config.yaml
n_layer: 12
d_model: 448
n_head: 4
head_dim: 64
vocab_size: 2048
attn_scale: 0.125
tie_embeddings: true
optimizer: "adamw"
lr_head: 0.0115
decay_shape: "linear"
MLP neurons of a small language model. Each row is named by its layer, matrix (up: input weights) and neuron, and shows model dimensions 16-111. Each number is 128 + 24 x the weight over its row's rms, rounded and kept within 0 to 255.
A block is one neuron, or neurons of one layer that tend to fire together. After each block is what it responds to, as a language model described it from the Wikipedia text at the highest values.

L8.up5 [107  99 184 109 126 118 139  97 119 171  78 172 136 133 146 175  83 122 164  93 119  98 147 125 112 148 139 147  81 138 123 115 148 131 135 123 129  97 128 122 141 133 140 112 152 126 125 167 147 138 107 120 114 124  94 135 127 140 158 146 121 150 137 103 122 151 129 126 122 121 149 144 132 121 150 152 138 104 125 125 130 131 152 138  87 140 106 142 104  89 140 150  72 125 142 164]
L8.up265 [114 106 113  88  92 142 148 127 132 116 117 114 165 151  87 135 113 147 132  94 136 105  80 144 126 123 147 154 158 139 127 156 148 168 142 142 105 137 162 129 138  72 140 130 144 127  92 123 141 156 135 137  95 130 144 146 138 119 127 108 207 111 155  79 111 148  68 103 120 153 114 124 121 140 141  75 109 135 114  99 133 119 127 133 119  96 153 138 129 116 126 156 147 195 102 141]
L8.up588 [132 141 151 156 139 128 111 144 148 192  97 147 150 159  89 119 136 125 175 133 117 113 127 114 140 128 117 120 140 134 128 156 172 131 158 120 122 129 134 131  96 133 136 109 102 129 129 115 162 110 123 133 105 108 138 130 118 110 108 115 186 153 138 112 160 157 125 149 106  65 107 106  83 149 135 147 126 147 142 133  87 117 123 117 114 150 121  94 124 108 131 133 141 123 122 118]
L8.up887 [113 121 187 114 131 150 103 120 138 103 117 139 153 156 136 143 124 137 158 129 170 135 139 144 122 125 140 140 156 125 171 108 156 143 146  93 104 175 127 109 131 112 143 136 144 136 134 134 175 110 142 104 148 140 137 151 109 139 140 139 199 130 150  74 117 131 106 134 159 115  95 138 105 135 153  86 120  77 117 126  94 117 122 141 137 125 164 154 121 111 141 120 134 154 128 126]
Surname word-pieces

L2.up20 [120 100 105 141 113 139 142  96 146 118 137 100 147 106 148 109 113 131  99  84 122 119 144 125 111 124 158 123  98  72  92 133 117 146  94 181 123 129 102 153 144 169 137 143 141 117  95 139 168 134 117 117 113 158 153 116 128 142 100 152 127  94 113 125 110 116 135 131 127 152 161 146 133  78 132 157 156 125 151 129 154 115 113 131  98 112 148 135 165 124 116 121  72  99  95 155]
L2.up74 [ 79  89 130 145 130 141 114 116 138 150 120 147 119 140  92 100 155 123  91 127 104 100 112 110 120  87 145 169 137 137 153  97 107 146 121 130 160 144 104 132 134 125 177  80 118 102  55 123 137 132 106 158 120 126 109 149 118 153  95  88 170 147 129  82 114 150  93 171 120  87 142 114 124 136 170 133 115 109 133 122 142 109 101 102 136 132 129 117 152 105 146 152  90 131 128 124]
L2.up78 [159 163 123 130 162 173 146 125  80 104 128 134 116 123 126 147 148 115 118 130 107  95  97 109 130 120 145 128 126 105 119 147 156 156 123 164 152 146  99 126 143 103 165 106 136 109 138 125 110 107 132 189 119 120 121 116 136 151 138 117 133 148 113 137  95 115 114 119 124 125  99 106 129 131 135 180 160  88 155 153 160 108  92 102  88 133 151 120 117 104 119 130 113 155 138 124]
L2.up162 [128 176 112 154 133 189 143 156  72 136 122 136  78 112 112 130 176  98 135 119 136 114 127 112 131 117 169 140 139 126 104 137 137 153 108 114 124 150  92 121 151 133 125 103 119 125 161 115 174  65 137 140  91 149 145 117 158 148 106 110 123 110  83 141 120  96 134 129 127 146 141 156 153 147 153 128 143 110 141  90 148 148 126 163 109 121 122 156 135 123 119 148  99  79  92 155]
L2.up188 [ 97 101 147 155 131 123 101 116 116 146 116 146 117  97 107 123 107 109 124  80 113 191 199  97 111 141 165 145 151  92 138  75 137 139 111  95 121 138 122 137 144 117 135 160 125 113 110 111 208 126 178 130 123 121 142 145 155 127 126 174 144 107 123 100 143 108  97 132 155 130 112 148 176 192 121 142 109 155  99 139 169  99 150  71 176 115 103 101 141 153  94 131 147  99 129 140]
L2.up205 [119 135 147 113 109 134 142 122 120 139 112 127  59 101 125 140 117 121 120 102 113 138 156 118 156  77 150 198  96  91 101 141 149  98 116 151 142 120  81 126 163 122 148 104 149 142 136 110 145 105 150 144 129 150 121 121 160 129  95 158 124 107 140 146 137  96 170  97 159 141 163 117 167 118 136 157 120 107 121 135 131 133 125 110 132 124 148 155 147 142 128 137 109  82  96 147]
L2.up216 [143  86 144 138 137 144  95  87 107 148 121  88 128 115  87 121 144  97 123 107 128  75 140 148 174 109 120 161 148 150  67 126 160  95 137 163 142  88  90 139 138  96 123 139 150 124  84 124 103 125  76 133 123 104 150  90 100 117 132 147 125 114 160 116 155 173 120 135 154 104 132 111 129 104 135 123 112 124 109 104 129 120 186 110 105 178 168 164 190 153 133 134 145 125 124 141]
L2.up348 [138 131 117 120 125 147 132 125 124 150 156  90 125 155 154 163 119 143 145 120 147 132 126 154 112 107 125 163 116 126 149 124 117 126 109 161 102  87 103 110 126  98 181 116 186  83 159 135 151 132 145 130  79 125 133 135 128 140 105 150 130 113 143 102 132 147 126 174 148 103 159  58 148 158 138 110 123  88 119 115 130 110 191 115 102 130 129 162 145  54 104  97 155 148  94 124]
L2.up397 [153 146 138 110 121 131  96 145 104 156 153  99  89  88 143 131 146 106 101 107 120 164 124 120 178 127 116 121  97 129 151 103 114 118  99 121 150 110 109 129 154 195 131 125 175 125 101 143 129 127 130 120 114 169 126 127  77 120 109 140 129 123  87 147 162  85 101 134 128 129 156 124 150 121 160 114 112 103 128 134 133 139 142 142 114 186  94 106 166  91 105 187  69  75  94 162]
L2.up414 [108 143 106 134 174 142  61 121 123 148 128 105 153 123 110  98 147 123 121 113  99 119 100 110 107 127 182 115 174 125 115 190 143 155 103 134 147 142 135 138 137 168 160 110 154 139 119 109 178 126 127 125 119 137 143 145 120 112  85 138 151 130 134 111 123 135 150 102 177 128 142  99 119 138 138 140 129 130 123 146 134 112 130 160  82 142 115 139 165 153  73 150 119  94 137 125]
L2.up481 [124 115 140 122 144 116 121 136 116 105 150 183 104 143 137 184 166 175  97  90 123 153 103  78 119 113 170 128 153  97 135 142 171 162 123 147 101 133 133 163 177 146 174 130 114  58 139 128 133 111 159 110 123 122 129 134 123 136 100 143 149 177 137 105 113 131  87 113 150 146 118 151 105 116 151  98  97 104 131 131 115  97 111 165 125 138 120 146 137 100 126 116 152 107 117 158]
L2.up544 [145  83 103 125 161 115 106 124  92 134 169 165  97 131 100 157 139 154  97 103 123 116 162  97  96 129 191 159 162 147 158 108 171 128 116 150 102 139 102 140 170 111 132  89 117 131 170 142 141 126 167 112 113 139 118 139  95 123  85 160 131 138 174 154 122 128 113 121 124 133 135 135 135 118 135 123  76  95 123 112 141 125 159 169 138 120 125  97 161 123 156 154 137 129 110 157]
L2.up569 [ 98 130 139 138 151 155 124 134 120 167 124 129 138 127 136 136 114 129 125  96 101 155 128 127 161  90 163 144 111 115  98 140 131 106 121 129 108 107  79 110 175 129 119 147 144 153 117 138 183  91 151 156 113 108 121 131 127 147  90 147 135 136 122 146 184 135 137 141 158 147 120 116 138  91 147 117 136 123 119 122 151 107 161 131 151 168  76 188 169 162 119 143  88  85 116 131]
L2.up686 [118 148 109 110 132 147 124 170 118 125  74 130 134 124 139 153 130 125 131 138 113 153 140 122 132 113 126 125 102 138 140 117 205 133 112 173 151 141  77  80 115 162 118 122 171 104 124 115 159 107 140  90  93 107 134 120 123 117  74 126 133 125  84 115 127 116 116 127 122 131 161  91 111 152 132 145 131 155 119 152 154 170 157 102 112 145  92 139 172  97 135 132 121  99  69 123]
L2.up720 [153 137 162 156 103 174 126  97 104 151 156 103 126 116 108 201  57 150 127  67 139 150 105 147  97 127 119 121 101 128 148 130 151 141 122 167 125 115 135 102 160  95 137 125 196  98 135 126  62 106 142 127 115 183 118 110 130 146 136 121 140 119 141 156  91 109 148 176 147 113 124  94 128 104 147 118 108 135 111 168  97  87 191 128 129 134 163 147 164 102 122 132 153 142 107 142]
L2.up824 [141 100 126 128 107 140 166 134 142 136 144  95  81 130 113 140 133 121 142 110 150 113 137 141 140 149 100 148 136 115 147 115 125 116 142 165  84  88  77 116 158 122  98 151 133  93 105 115 160 127  97  88 136 133 115 122 104 135  87 119 154 140 140 127 129 128  74 138 169 128 121  93 126 101 132 128  92 140 108  87 149 138 199 100 118 186 125 140 157 123 136 153 132  88  95 136]
Proper-name final subwords

L9.up244 [126  87 189 132 131 140 163 119 157 158 144 122 113 111 117 140 121 138 138 115 135 128  99 156 155 169 112 124 155 117 149 103 140 109 107 138 136 162 132 109 156 121 115 145  94 139 114 108 134  91 118 167  94 138 145 117 126 142 155 101 139 115 116  94 128 122 109 119 155 135 153 163 150 119 148 139 121 136 100 132 142 109 108 157 112 151 133 129 154 108  95 139 134 118 123 172]
Personal first names

L2.up2 [130 117 138 146 135 158  92 135 127 149 103 120 152  87 104 156 125 150 110 110 168 164 118  99 106  92 136 112 150 114 121 111 140 132 104  73 150 154 154 146 139 107 127  97 120 127  87 155 125 129  97 145 166 128  87 122 136 119 148 114 135 148 111 119 109 147 136 141 125 144 123 131  88 133 159 118 112 109 129 137 139 100 146 136  79 125 112 169 130  99 115 124 118 138 140 123]
L2.up10 [148 130 111 147 109 174 167 149 128 140 130 142 120 112 137 160 132 108 156 125 108 151 139 110  87 111 131 124 166 131 117 131 146 202 111 108 159  89  99 112 131  95 115 160 119 146 141 120 138  95  93 101 172 104 140  82 112 138 148  71 151 143 106 137 145 130 118 118 118 131 144 114  75 163 154 100 106 101 113 112 142 114 134 150  89 128 122 131 131 151  88 111 114 117  89 150]
L2.up52 [156 115 121 105  77 146 142 105 107 160  96 137 158 153 124 130 111 145 136 122 120 125 169 183 132 114 132 142 119  74 136 101 128 109 106 108 128 121 170 103 155 135 114 120 117 126 155 125 133 118 112 168 135 125 175 111 134 117 146 165 140 163  98 106 126 148 160 163 139  97 137 131 132 154 120 113 142  93  90 124 166 122 129 113 163  91 101 159 134 105 165 120 145 141 142 160]
L2.up118 [139  95 147 126 141 135 128 120 142 167 121 145 137 129 110 157 109 109 101  83 150 156 118 144  86 104 146 128 129  98 101 113 146 142 113 141 109 109 161  71 156 107 135 137 148 116 126 111 128  99 125 135 155  78 136 133  94 132 139 151 136 160 119 136 146 119  92 104 159 127 135 143 104 117 144 113 152 120 125 111 131 106 142 144  90 178 110 149 111 131 112 147 130 133 127 139]
L2.up185 [106 134 132 157 161 135 107 129 137 148  90 123 143 121 123 128 110 173 108 126 144 117 145 133 119 135 132 150 158 123  94  66 103 157 104 104 123 173 164 134 111 121 144 105 124 138  75 149 139 150  93 148 134 124 105  90 103 149 120 109 139 143 137  82  82 135 137 137 113 108 111 158  91 181 184 112 101 123 140 115 116 142 143 147 157 143 116 138 122 113 110 130  88 116 129  86]
L2.up194 [169 135 143 145 150 154 104 126 116 126 114 107 133 143 148 139  80 143 106 118 129  87 121 119 111 119 150  95 137 139 121 136 121 159  84 115  89 112 127 123 154 157 116 128 137 151 133 119 136 142 124 115 148 114 109  94 123 151  91 104 120 155 108 135 118 150 111 145 154 119 116 133 117 116 141  80  98 129 143 132 141  89 135 135 136 124  87 109 145 132 154 150 147 108 102 126]
L2.up219 [103 124 120 133 131 125 106 114 123 160 104 122 157 129 117 143  98 177 114 148 163 126 155 136 161 125 124 170 133 140 151 103  95  77  89 104 109 127 163 126 147 127 140 125 126 110 137 125 141 166  88 159 145 162 133 128 107 124 162 122 121 163 145 147 134 151 153 149 117 113 106 138 108 146 151 110  91  84 103 151 133 118 134 128 159 117 130 154 126 110 148 142 133 146 111 141]
L2.up226 [ 77 132 117 133  76 140 154 127 120 141 134 101 119 131 101 183 170 126  92 109  87 156 121 153 130  69 131 133 137 125 137  98 136 124 105 136 161  85 116 151 112 162 138 179 200 112 141 114 108 119 126 145 103 107 144  83 123 186 139 136 125  98 101 161 122 143 121 173 105 124 130 178 138 135 156 139 133 122 149 155 124 156 138 125 118 104 150 151 124 117  89 153 110  84 111 121]
L2.up327 [115 127 125 148 130 119 113 110 117 142 128 124 121 118 166 120 171 171 149 120 101 108 130 128  71 135 134 132 144 111 108 116 148 136 102  95 155 121 139 151 161 127 143 163 146 109 106 129 136 127 123 152 122 135 102 133 126 167 147  93 128 176  71  88  72  87 114 106 136 140 130  98 103 150 152 141 140 114  94 148 129 154 134 135 106  77 139 175 138 104 157 197 102 111  99 149]
L2.up358 [128 133 147 144 140 131 130 140 117 152 110 121 140 131  90 185 132 155 141 120 138 105 122 117 115 141 128 145 145 130 130  99 148 105  70 130 162 113 184  94 164 104 122 144 105 110 118 132 133 127 118 191 146 107 140 125  91 119 143 129 125 117 123  87 107 130 121 148 162 139 158 134 123 168 135 184 116 127  92 167 152  70 136 129 106 130 136 149 110 118 163 153 142 115 120 157]
L2.up520 [102 161 137 149 133 129 120 151 121 145  97 112 133 122 118 151 138 172  89 154 136 107 142 147 144 146 124 159 137 132 112  63  92 101  74  87 120 126 165 147 178 126 139 115 138 150 117 162 106 171  98 170 153 131 141 146 106 119 139 113  93 129 153 116 131 137 174 130 155 127 147 153  93 151 170 140 121 103 140 114 156 110 141 118 144 107 123 144  92 127 175 133 139 125 115 117]
L2.up733 [132 126 139 153 111 121  85 124 126 125  90 126 132 118 104 130 105 117 135 138 102 144 116 155 103  93 126 131 170 126 107 143 152 150 121 115 104  95 112 122 154 119 160 101 150  75  91  93 132  94 115 178 133 131 119 128 152 138 131 119 140 181 120 102  98  97 111 129 108  80 154 106 114 157 136 153 135 118 161 150 120 134 107 161  97 165 112 163 115 130  83 123 114 110 116 168]
L2.up742 [128 103 142 136 129 167 149 116 147 128 136 149 143 161  69 147 127 151 128 126 106 136 115  95 154  97 159 136 131 108 134 108 142  92 105 125 151 103 167  93 153 135 108 107 134  98 123 108 131 122 137 168 131 113 100 100 149 108 140 152 149 138 142 152 104 128 105 110  92 107 122 134  96 134 120  77 152 114  97 150 142 105 159 140  93 118 136  92 109  79 142 143 125 113 123 141]
L2.up747 [176 113 112 121 101 158 127 145 134 125 130 102 124 123  91 176 141  83 131 152 102 106  95 165 118 116 116  93 206 137 119 132 141 145  96 204 149 108  89 109 162 137 145 150 160 145  95 118 107 111 108 130 106 106 117 116 198 152 137 159 134 137 119 141 129 135 130  80 145 110 117 147 130 101 128 121 145 105 162 104 133 165 112 163 111 117 152 136 121 140 119  83 101 112 140 136]
L2.up808 [148 112  92 143 111 160 108 111 127 173  75 143 156 123  96 159 138 170  95 128 121 134 124 162 141 125 125 160 148 126 109 139 141 131  81  95 140 114 136 115 171 136 106 143 107 130 142 141 172 128  93 140 142  99 185 127 114 136 136 147 131 167 109 129 122 165 144 138 135 117 141 117 118 178 136 124 119  80 110 100 146 168 124 148  89 129 124 181 122 115 125 166 121 132 117 144]
L2.up837 [128 109  99 143 100 159 114 102 129 141  81 141 163 113 122 168 144 154 116 132 147 113 128 139 142 122 126 128 144 159 154 101 123  95  81 103 136 106 136 143 178 126 151 125 137 141 114 144 151 118 126 144 143 155 170 160 143 117 138 144 103 145 107 126 137 179 156 129 108 101 129 110 125 170 149 141  82  62 103 152 152 115 114 160 141 111 120 170 140  99 137 138 134 152 105 148]
End of name phrase

L8.up132 [159  82 134 117 136 133 129 107 121 120 135 138 118  85 145 128 122 141 132 118  84 152 159 102 138 128 134 128 123 154 166 105 112 154 136 107 131 109 125 109 172  95 145 112 139 105 128 122  83 100 118 157 139 158 109 132 126 137 121 113 126 148 125 134 125 133 154 114 125 147 159 172 164 131 127 117 119 134  86 131 147 123 128 144 146  99 130 140 113 150 146 118  85 142 155 137]
L8.up614 [106 113 168 136 160 137 132 131  83  74 159 112 102 127 126 126 120 131  96 137 114 148 124 169 114 159 120 106  95 120 150  83 122 136 140 160 110 125 121 114  95 156  94 138  86 124 102 105 116 115 148 135 114 152 122 130 130 120 114 130 148 121 152  97 113 108 122  95 118 100 163 160 108  95 146  98 141 105 111 122 128 138 145 124 150 129 178 142 147 112 131 164 127 149 128 132]
L8.up694 [118 136 105 120 134 137 123 149 140 146 133 111 123  82 162 152 111 135  97 137 105  87 128 108 109 127 127  95 164 133 167 138 111 148 139 126 120 113 142 137 120 116 122 171 102 107 149 128  80  99 147 110 141 157 116 133 123 100 105 142 143 137 131 101 103 125 140 102 113 114  97 139 137 142 150  97 102 128 120  88 102  99 111 160 164 149 113 174 170  86 147 123 139 142 100 126]
L8.up834 [114 130 111 108 133 160 125 144 157 165 127 134  95 136 122 144 134 145 126 105 137 100 145 151 128 131 137 115 113 148 129 125 166 134 119 121 128 164 146 134 131 145 108 184 141 150 133 106 140 100 174 148 103 140 137 154 108  87 155 189 140 136 106 116 136 116  61 128 171 104 123 140  90 151 140  69 144 102 131 112 111 120 103 120  88 107 113 139 114 128 142 164  88 109 120  85]
Passive auxiliary after subject

L9.up505 [174  76 114 128 107 140  83 108  96 150 104 139 149 138 125 109 111 140 121 150 126 143 123 166 147 115  99 145 140 147 113 108 128 135 123 108 111  96 121 125 134 130 100 117 106 121  52 123 122 122 104 122 133  75 105 107 149 131 132 131 120  98  89  98 103 105 166 101 107 158 123 147 156 171 121 152 151 135 138 111 124 124 144 152 163 135 100 126 154 136 130 167 158 178  98 127]
Table row end

L8.up310 [121  58 107 104 121 108  82 123 109 167 129 108 118 160 130 131 142 159 146 131 130 114 137 134 133 120 135 129 113 150 155 152 121 127 135 120 100  92 127 155 125 100 184 124 169 102 150  95 109 102 132 150 146 118 120 147 139 146 102 126 159 119 160 137 159 114 117 138 109 101 101 155 108 131 162 137 179  88 149 166 123 149 117 132 144 141 129 118  85 103 130 119 165 148 127 154]
L8.up523 [129  87  75 115 110 140 116 124 129  96  92 150 125 134 141 110 122 147 120 146 142 143  56 127 136  84 139 130 105 148 124 167 132 179 114 164 139 202 169 123 164  95 150 148 135 112 114  81 101 134 185 113 162 142 104 133 114 141 129 109 141 140 148  75 170 112 113 117 120 121 156 169 138 132 140  87 136 139 137  87 109 100  99 135 127 128  94 144 154 119 163 134 138 134 128 104]
L8.up673 [140  16 155  90 137 113 123 136 127 109 146 113 123 138 102 103 145 117  94  96  96 104 106 130 107 125 157 152 131 156 151 131 108 112 141 154 155 117  98 139 163 136 107 162 139 125 131 114 158 141 107 120 139  49 137 175 134 126 113 131 126 164 162  88 152 151 111 119 150 151  92 107 114  94 192 124 116 110 102 151 145 115 116 158 114  98 122 129 137 146 175 131 120 105 145 159]
L8.up830 [171 151 126 122 119 142 107  94 132 114  88 133 158 134 113 110 103 114 149  67 136 111 138 166 136 154 132 191  87  98 149 108 136 145 161 143  87 110 151 165 142 101 110 123 151  95 162  84 131 108 140 140  88 116 152 120 126 133 103 134 148 137 167  97 136 164 146 138 111 133 136 160 125 126 134 138 112 116 155 125 113 155  95 156 109 132 139 154 138 125 120 114 153 205 113  97]
Proper-name final fragments

L9.up412 [143  77 169 116 144 134 143 119 131 113 110 122 125 112 122  68 112 119 165 112 138  95  91  95 150 129 110  75 128 105 124 108 182 115 120  85  70 143 134 149 103 141 139 107 167 146 119 121 131 134  76 126 171 127  83 161 130 118 147  99 159 116 102  94 128 145 122 127 119 146 124 114 128 168 133 154 110 135 123 132 153 152  95 151 156 139 117 123 153 137 103 137 176 173 111 130]
Mid-word foreign-script fragments

L2.up119 [127  70 130 120 131 143 123  66 129 186 175 169 104 113 112 147 119 148 117  94 123 111 121 163  65 109 139 140 179 135 169 125 168 137 117 155 109 102 134  73 137 138 151 115 141 120 122 140 118  93 104 141 137 166 151 125 128 130  77 113 106 152 119 177 108 146 141 121 113 133 143  99 110 142 153 107 115 114 128 136 133  98 140 155  99 135 124 132 150 145 107 143 104 138 126 174]
L2.up130 [128 138 128 111 133 133 135 110 119 121 141 150 110 146 128 149 193 140 118 150  72 134 130 131 147 122 154 131 172 113 140 126 113  64  74 137 117  94 118 148 134 171 141 146 139  99 134 145 162 117  63 178 167 136 190 131 103 131 107 147 136  82 126 126 126 130 141 114 105 108 160 105 137 173 145 126 122 137 134 136 145 163 137 129 151  93 125 120 143 147 105 187 124 117 130 139]
L2.up149 [134 122 130 156 107 143 149 113 104 115 116 115 136 120  80 155 128 123  92 122  95 111 156 109 140  78 144 145 150 141 133  88  86 129  80  99 131  86 121 124 134 165 119 172 149 131 140 117 154  68 102 164 119 150 154 119 130 155 102 113 115 144 134 129 137 143 101 135 133  97 134  78 139 118 133  98 151 118 124 144 132 115 138 195 114 155 123 117 107 134 162 145 123 115 121 126]
L2.up155 [106 138 137 130  98 128 137  84 118 127 126 138 157 101 176 175 177 152  97 142 143 182 129 114 141 142 123 153 125 107  92  89 179 166 139 124 100 100  97 123 169 103 162 105  92 116 129 118 118  98 161 147  89 139 153 123 135 126 124 107 154  95  96 159 135 104 144 174  96 116 114  92 146 129 146 102 113  91 156 139 141  97 136 146  94 117 113 159 130 145 134 149 101 115  96 141]
L2.up173 [144 103 133 121  89 121 171 135 117 167 144 123 142 148 108 129 136 130 109  98 115 151 145 124 152  94 129 163 120 126 109 118 133 114 112 118 152  47 155 146 154 146 134 110 138 124 125 101 104 139  97 123 112 141 136 140 121 126 117 134 129  84 121 119 116 138 127 107 141 137 161 106 162 172 134 171 133 146  81 110 133 133 157 125 116 172 157 109 181 145 142 147 117 107 131 148]
L2.up245 [124 123 115 135 192 130 142 127 140 160 139  92 160  85  98 134 145  90 135 128  92 134 139  92  97 141 154 151 151 142 134 151 154  97  99 109 100 125 169 141 134 156 163 146 143 124 131 138 112 107  71 149 141 136 121 136 129 102 118 124 136 109 166 112 134 143 150 107 131 176 170  93 153 106 127 145 133 107  99 142 144 147 144 121  74 132 107 139 126 125 148 124 156 105 108 142]
L2.up268 [178 114 107 120 126 135 144  97 150 137 143 124 131  59 120 148 173 139  84 146 144  97 151 104 103  59 134 135 108 133 105 133 151 168 107 137 110  84 137 119 161 127 171 119 122 115 104 116  83 112 120 141 114 166 148 157 104 127 117 177 123 140 142 136 158 111 131 132 126  53 125 117 100 151 140 140 107  67 121 116 127 101 136 171 172 162  95 129 108 138 131 122 133 103 117 127]
L2.up295 [152 156 118 121 123 135 175 113 108 180 141 162 146 121 102 169 150 138 111 115 138 150 118 106 141 116 127 125 174 140 132 143 171 169 147 126 133 122 121 134 119 145 155 105 166 133 168 148 158 121  77 127 146 151 156 100 135 111  96 118  85 139 136 103 128 116 186 116 102 156 146 148 131 119 152 114 124 105 129  97 126  86 142 156  92 109 111 155 112 122 142 123 135 142 120 161]
L2.up533 [182 118 130 157 128 135 132 116  85 157 112 136 126 120  81 125 162  72  92 115  84 119 152 138 136  94 136 145 168 161 113 102 169  95  67  89 121 141 138 117 164 126 117 149 112 118 123 112 135 115 149 172 110 148 186 137  87 151 158  92 106 121 101 112 130 116  94 159 124 131 117  97 140 150 136 141 130 130 134  90 123 129 117 163 104 150 145 106 138 146 141 161 137 104 140 127]
L2.up668 [146 112 160 127 103 144 162 118 125 138 136 144 134 134  67 157 163 116 119 107 100 102 145 101 146 133 129 166 163  97 109 155 156 113 122 109 113  86 110 121 115 137 113 120 140 100 111 122 160  77 132 147 134 111 124 106 138  95 124 124 138 147 134 157 124 160 143 146 148 119 125 103 124 125 125 155 101 128 152  78 108  96 179 143 132 138 118 158 129 101 129 141 133 151 110 157]
L2.up678 [102 113 145 140 149 108 153  85 106 122 135 155 111 105 119 128 138 159  86 114  84 130 121  95 135 117 134 134 147 135 118 163 157 119 128 119 106  89 127  86  83 110 129 150  78  95 150 140 121 158 109 144 135 140 160 112 129 146 142 122 136 148 120 117  85 115  91 166 145 135 118 120 156 169 140 167  96 122 129  72 105  98 109 175 135 157 136 157 127 148 147 174 149 179 124 140]
L2.up705 [152 108 140 123  99 146 165  79 123 155 149 157 149 120 102 114 118 117 128  93 129 107 129 154 139 163 118 145 119  85 130 133 135  90 126  97 119  50 163 125 151 128 156 147 138  93 125 110 130 129 123 130 135 134 121 147 140 123 102 121 128 106 104 132 121 131 148 198 148 102 132 115 137  90 147 156  85 133 134  97 110 121 163 130 125 142 141 150 183 154 154 158  96 124 139 148]
L2.up719 [154 120 108  87 113 141 155 150  88 146 144 102 139  97  94 140 175 102 141 109 132 129 116 119 117 126 147  94 135 143  93 128 152 134 126 126 131 145 167 134 128 188 184 142 131 122 104 114 123 111  79 132 128 134 122  97 188 114 115 142 129 108 125 127 138 142 133 149 155 130 153 116 155 141 143 127 145 132 140 144  83 147 122 112 100 140 154 151 155 133 113 113 106 113  92 144]
L2.up725 [126 137 165 106  90 165 190 123  82 144 152 123 142 112 122 135 113 138 149 103 113 111 109 103 121 105 155 144 128 121 132 123 186  90 123 131  90  95 119 121 104 107 152 135 132 120 108  96 120 119 126 146 142 115 104 115 149 141 134 159 123 134 125 145 108 133 117 149 124 162 121 112 129 136 134  88 104 128  98  48 112  79 174 109 139 150 161 107  87  85 135 106 127 166 105 126]
L2.up757 [133 161 145 123 107 128 169 125 128 170 137 126 150 140  76 130 114 169 136  93  64 112 122 159 141 102 137 149 110  85 105 112 132 131 143  97 115 106 123 117 138 128 113 132 127 141 112 142 130 116 115 143 102 109 136 100 123 117  96 121 115 102 130 163 151 101 151 154 130 125 129 104 111 148 137  98 120 122 116  96 110 161 149 103 195 112 156 165 196 113 103 154 166 123 124 146]
L2.up802 [143 145 139 141 132 124 150 158 121 163 159 155 145 105  93 119 144 129 150 156 137 180 134 161 166 115 123 123  94 133 128 110 132 127  90 121 120 107 159 154 122 131 114 173 115 151 170 144 105 121 135 152 129 109 128  95 162 126 104 111 125 105  88 153 120 129 133 142  99 146 111 116 129 164 157 164 125 125 146 149 118 144 149 127  90  80 131 144 120 163 150  84 142 149 111 149]
Name continuation after initials